{
  "n_layer": 15,
  "norm": "rmsnorm",
  "qk_norm": false,
  "attn_scale": 0.177,
  "tie_embeddings": true,
  "parallel_block": false,
  "init_std_qkv": 0.0361,
  "init_std_o": 0.00658,
  "init_std_up": 0.0361,
  "optimizer": "muon_variant",
  "lr_head": 0.00558,
  "schedule": "wsd",
  "final_lr_fraction": 0.05,
  "batch_tokens": 65536,
  "doc_mask": true
}
MLP neurons of a small language model. Each row is named by its layer, matrix (up: input weights) and neuron, and shows model dimensions 0-191. Each number is 500 + 25 x the weight over its row's rms, rounded and kept within 0 to 999. Numbers have three digits each.
After each neuron's rows, "fires in" lists the words (lower case) most often at its 100 highest values on Wikipedia text that the model never trained on; "fires on" lists the tokens most often at its 100 highest values on Wikipedia text that the model never trained on.

L7.up511:487497505497504476546449475471470506505508440512469485514496453514472518483548525504490532515506490518466506521510510517456477478487522481455493494549515496447509492519489451511519519530507474439502501460504506485525486537490523471488509478500542502529525493523453506467506499491510504530510477512492532476532516526465459513517463470512504480517506513511542469498543490501521508489508519437497461504478522483491510484517491510492476464481449486512495502566468479516563520490494499520493497523522447532496536519474519523509522493519494512550464473490513547500506448485497489526
fires in: "between", "during", "attended", "include", "made", "from"
fires on: "en", "e", "ing", "ed", " from"

L7.up749:476504494472506516498454450467477515476504508522471517493485488503495488464530492520526547480521447521575480528509501548487471509450501480507529529481498493475517507507464493464533527517455487496519490472514513491499500469477517478495547489503483492484497558495537500501510530439496508515507471480496522500509477467514490467507513496517478522503549515507477470518542455497497518505484464506507471498528490490491498499496500497481532509536477558498507502488461515499547470551515493467536479568487531501473524498481527487460484479520478485465469485515478493476438525456498493535
fires in: "on", "only", "performance", "defense", "debut"
fires on: " on", "b", "en", "in", "er", "man"

L4.up42:485482499469458544505476486476470494502492507512547511482505550500499488533536462500515508490530532506472489466512514529515495509494538469551525514489470505537505482451516481488450486539487535531490493524478533465521541490521536496540552513469414485475554493530503504545529474514523499432488497536508501456493505491521519459493536473462553516461499491496471510486482489514512496485528499512487481453517528478513504531524539505524486497472507526515517524503515491533524506518517510519491521523483496477512527492489540535479476514466482490497504515468469507498490510504540494484
fires in: "university", "county", "east", "country", "2018"
fires on: "ity", "y", "ast", "ry", "st", "18"

L8.up371:496456482473465484546468472507496485482502536506527497512504495514473529484475467490520495511552526535535550489510505498483479474502520531504480482533517497498490508500512501503508494516482467487482490486497511507518500509478501475460524520494510474524545513516493437472493497507514518529457491568460491477454493495502460446542505487479518552488513516472514475498487502512492513460476476503490484543476514528557516503485553507522508497475507481465481445485495554536503516497567515491513514540506508512447502495473502511503535506496517480522502490426527508477517430488494517479
fires in: "been", "before", "could", "would", "has"
fires on: "f", "en", "ou", " con", " t", " h"

L11.up718:491511465470531518493524500517465476447503492438452516501507479494471526499509445515507513492528518532489480504476519466527462526504508512459496503479470483468502467529484505516500494536517523464531548532528485501536524504511549491510519487485544546518473496483473535493476453488526500521535531498529551534467561487495491529522480503486520527518525479483538543487467477501502484527492485477519472484500516513490492522492486491482508528508498481470509522496491488494480531467489502523472500529512527502539502438473487500504483453512500504554550532502536517490500557538500479469
fires in: "it", "its", "new", "conference"
fires on: "t", " it", "en", "ew", "ent", " f"

L5.up212:505477519507495483469546521492481466499509541516457494500485468450488472473523524507505460466522489493491530506551501512501519544563484489509539505522482480482508523484487455555458487462490498536469493455512483528507479466525476515500517479515512501478511487522509504480529524491509544476492515512460522541512518499507496479515512501500488484516550455523497470506495499482466483495536516520471461476512491477530520474517520458553427501487466484498485494465536510507496494497493502496512486491469532513502481443532476495490482512498451491485511534508502462451569494509475459473
fires in: "united", "canadian", "canada", "italian"
fires on: "it", "t", "ad", "ol", "ic", "em"

L7.up646:493500492523530531497460496508554495491503488497461507484558479562515516486522457486463509495490505487536520513544525534447520487478513478533476481474488518498461512551483531584519484502523499516511475540517528519489530496539517510476485523533517510490462518477497478467486489464508500470494499473451467476519502469482482485500482515514456514545489490473525481492524491506528488521489459553565497480499511498497517494508499546527502504494496533491484547516496516454463494481496466465492485512469471538495497490521513548524529466486492480515512479500525520503523490494538500537
fires in: "their", "these", "last", "very"
fires on: "ir", "y", "se", "ast", "id"

L3.up431:466496504506503522459481503508498461497484508507431493428484558474478515518535513467523535485467489511468477487487543500544514507507499477531498555474487485466453482503509490493499498466552556496478502481477486516495479427510497490482509503503539527532470506508521518524497492511524492513504553495502506494489487474481484492522471514479552496476475482478465539579504508492493496487475508475426466510478503514454510506523529489522489467501515519514522506515507477477484496500498490546509492513511514521492496523539487471498492499547497482471482457502498541523502519524513519550
fires in: "many", "michael", "election", "for", "another", "more"
fires on: "y", "le", "ich", " for", "or", "ore"

L11.up596:509534446520516489486509481450511478462551491509483515474548467513490497456480525551502487445534498490497475548467498496569527495547481495476520518507491469502508469540510510525473494509489483529495541509534521513491483526532533450534513536472490480528487496481517546523505506503520512486478495482533488515511495478491491482494464521500522494482533504496491515506519479456521543472450534540491529554486527482490476488487487483530471519518519519498463522471475489498522491474484469489490480524536496495518550485508532522497461503476447471515526508484495469495460538500472519482
fires in: "on", "julius"
fires on: " on", "it", "ul", " I"

L5.up574:494520481500488460473526471532506521493537502551507510458504505498506511544511505516503508480494498520560512486498492493522527516523533515499531507516508491499509520507487489498448446503537522517520517488492476464508496494521477487486529487492496502506489476496495531513483522507477524516512516445450531450487458490507510461506466477551536503505509439468468474505521497492519469552470474491476467517537544506523486461489534475445520489474517464509469488506487502492472508495494514458509502486494521473449496479494567487461433488482485490503543474462524473456500449491509512482
fires in: "democratic", "association", "professional", "result", "associated", "democrat"
fires on: "oc", "ul", "ion", " e", "ol", "i"

L12.up426:521531466493521496497514484508515460459494494480518528481537554510499512488482504485517529484480486505542565535470474453515485483503526500468500512529490482502484517475483440501498494503511461474506483546478505529510474539459575513508476537520506460475515476483482507554504510469545438492525491493460516485507532522509481483509507482488509515513490495493467489513497514470449481478535515500477475519457518449512520501469539503480486444485466472510532477513480492467520476534462521492521501488506537455497507488453516525476515537485492482486496470462523480503518491472520493518
fires in: "has", "had", "him", "have"
fires on: " h", "ac", "et"

L7.up714:499535526473488548486431510494545467495541461542494515477522471523492517509452508484478495475519472548508517512485471502506475501485498505514471485509490460469529556507510549462492542498484524465520552492500465489528478535533509527476477504518542541512491522494510459482506541496506457531479502514532489496494504516471504507547461491485523531497551520466506483470516507507466476486490552468502473573486519498458488531527516506488490505492492517499476484497466469534520486517514499505482526507487514531472482471487482474521464499505475466500512503501543489470499502469462469491
fires in: "be", "of", "have", "at", "include", "about"
fires on: " be", " of", "t", "av", "e", "ur"

L9.up593:474499501519488498476529481487508506533518519536473517466531453514483490465501477561518501474559494547445466500528486533510489529490508518517517548501508528489497501514450484535508478517506539501462525572492530511479542513489462554481497510538487501529489493488497497494470504502505478531480505509521462467496498547530498500493473487478494490530547541513500458533516494537524478506515501449545495516500511498497518530493539488530475512486511500503534543475526499503494503490520527491502501518548552466532472472496526498449505483512465526493482505481473477538481505535455513507
fires in: "november", "san", "december", "los"
fires on: "ov", "an", "os", "ec"

L11.up497:486495471507483512484496444457520510505465538503490521498526468482492512514520519462548517486512501513536535536465488532477528523501499502456478504500495521489484515527497507554502509523525481476503459464457476495517499528494526452498498521480438494477529520498549494473454480508494494507474512497495480524501484530483497488504464533503518505559505489522488485505485514480496504483484467506475526541478507452500478489503493492468491490480480514520480499481494451504573522521492500488514485482479453487480512445474479474447466410462490467506487489516501483516495473498528523442
fires in: "until", "before", "by", "further", "to"
fires on: "y", "il", "ore", " to", "her", "ch"

L3.up406:479511484501428503481439549489505501483494535490485537501534489496505504466559477530482502469505526524456510480490472488491511548504492452534503467498489471471497482451501515546525507502525528460493486515506499462556503490485544506455511486551513502504524460539479489521517567495480493494448502447515492498445470521540511495525480489533504487502487476500486492505533495486473467486493519500506485506511512486494513514534498511495468511527551491510500487465506493527554479524506490493502467516457477499500524478491504519502505484476480514473518457522508506468521491533559462519
fires in: "of", "april", "british", "before", "deputy", "industry"
fires on: "y", "il", " of", "ish", "ry", "ore"

L3.up436:460501558513534587531458476531514520512506501552463513499512469498487527487517483509502499445461520481514491494501510496494485479472506490520488489498548486505512528512509497511464482515490452492541509482489507465501508519494520513514505486492527495528542543548514475519501515505506515515497518508528511511486487463501463504476448503465525546470467459513479506514498497484454464440530516444507494507488488477497512513473532486515531502506472472520532479501473506503469505496501455470448525473516462477494488499456514484485534491499498504510469525526454565480526500514493465538
fires in: "during", "after", "information"
fires on: "f", "ing"

L8.up542:480471528470514492489525494464511474475506490516436513498478506461477474475573490498454475466503518512487515540476509504500541461488489430504467507500514482491543504497548503497509460493515478475560444520455494507454455485496507478493546526531535481514490517497462506509486489496526506513498478525534510500466468491487512501493473466539493548514517511493499516520505494478498546480500501479502460521506505494502539469504482530479509501505466547477523541495502486546506515521481484536484494468515519512499509539525479505476457489489470543458530476487502507478452521459496491512
fires in: "for"
fires on: " for", "er", " to"

L9.up645:502562467472548496510503471494493457464527507488480533519456487523503459487500495496504445498524521491516572516513554518508488466504537474532472530513516515546512506499477500539495471477521543521521496530517525495492516505506508534528442535486505453524508501496501493524486475505477500514492462455468490506505484504481523487481489493492464513473530468484511494508446522499522484484518523492479526485484500496523457493542479481492516457443505524490487453487475511527540500539483474492553499518513525472501511472501531483489506503497495463553493495512527466510454523497455544510
fires in: "have", "has", "you", "should", "had", "would"
fires on: "e", "as", "ld", "ou", "ad", "t"

L4.up218:479513512496492497449478511508476502479543533513513506516478559474440508499551482502495502465464477494509497449486496523501488504478458470497518491518483484514497506484504504526486501496510488481511490519479506560528511455507458478492490497523505513506519477470485482448465507439483488494499492491474492568496501468484446516504508542476482507466520499513490480521461509493474504452469529491486524465500451476509477469477519520508494507492487563502544499488479539514503533515519509485521525517496569481563507488511504500530528522451514521523508535507451488485480470493461528533
fires in: "through", "than", "career", "championship", "championships"
fires on: "p", "an", "r", "er", "b", "t"

L11.up651:516537502524493500498491496498488461501487484467503487538478520534528507471523500486515539497514473522491532516505477491491533481521520467529506538491469512483469502512522521491496562516526528490511431532469512556492480503532481524501472542500522535473522470516493459493527510498499512516477524537508494481483527469520533520452505527481500499452515476498511487511485466493473548523460536478501532514473488487481471528561484484477496469484500474505522503542551531527504494490548501486567464518472496540471502464543525481479499481505471490532481498540481526492466513463517502533
fires in: "early", "many", "most", "later", "last", "they"
fires on: "y", "ly", "ost", "ast", "er", "d"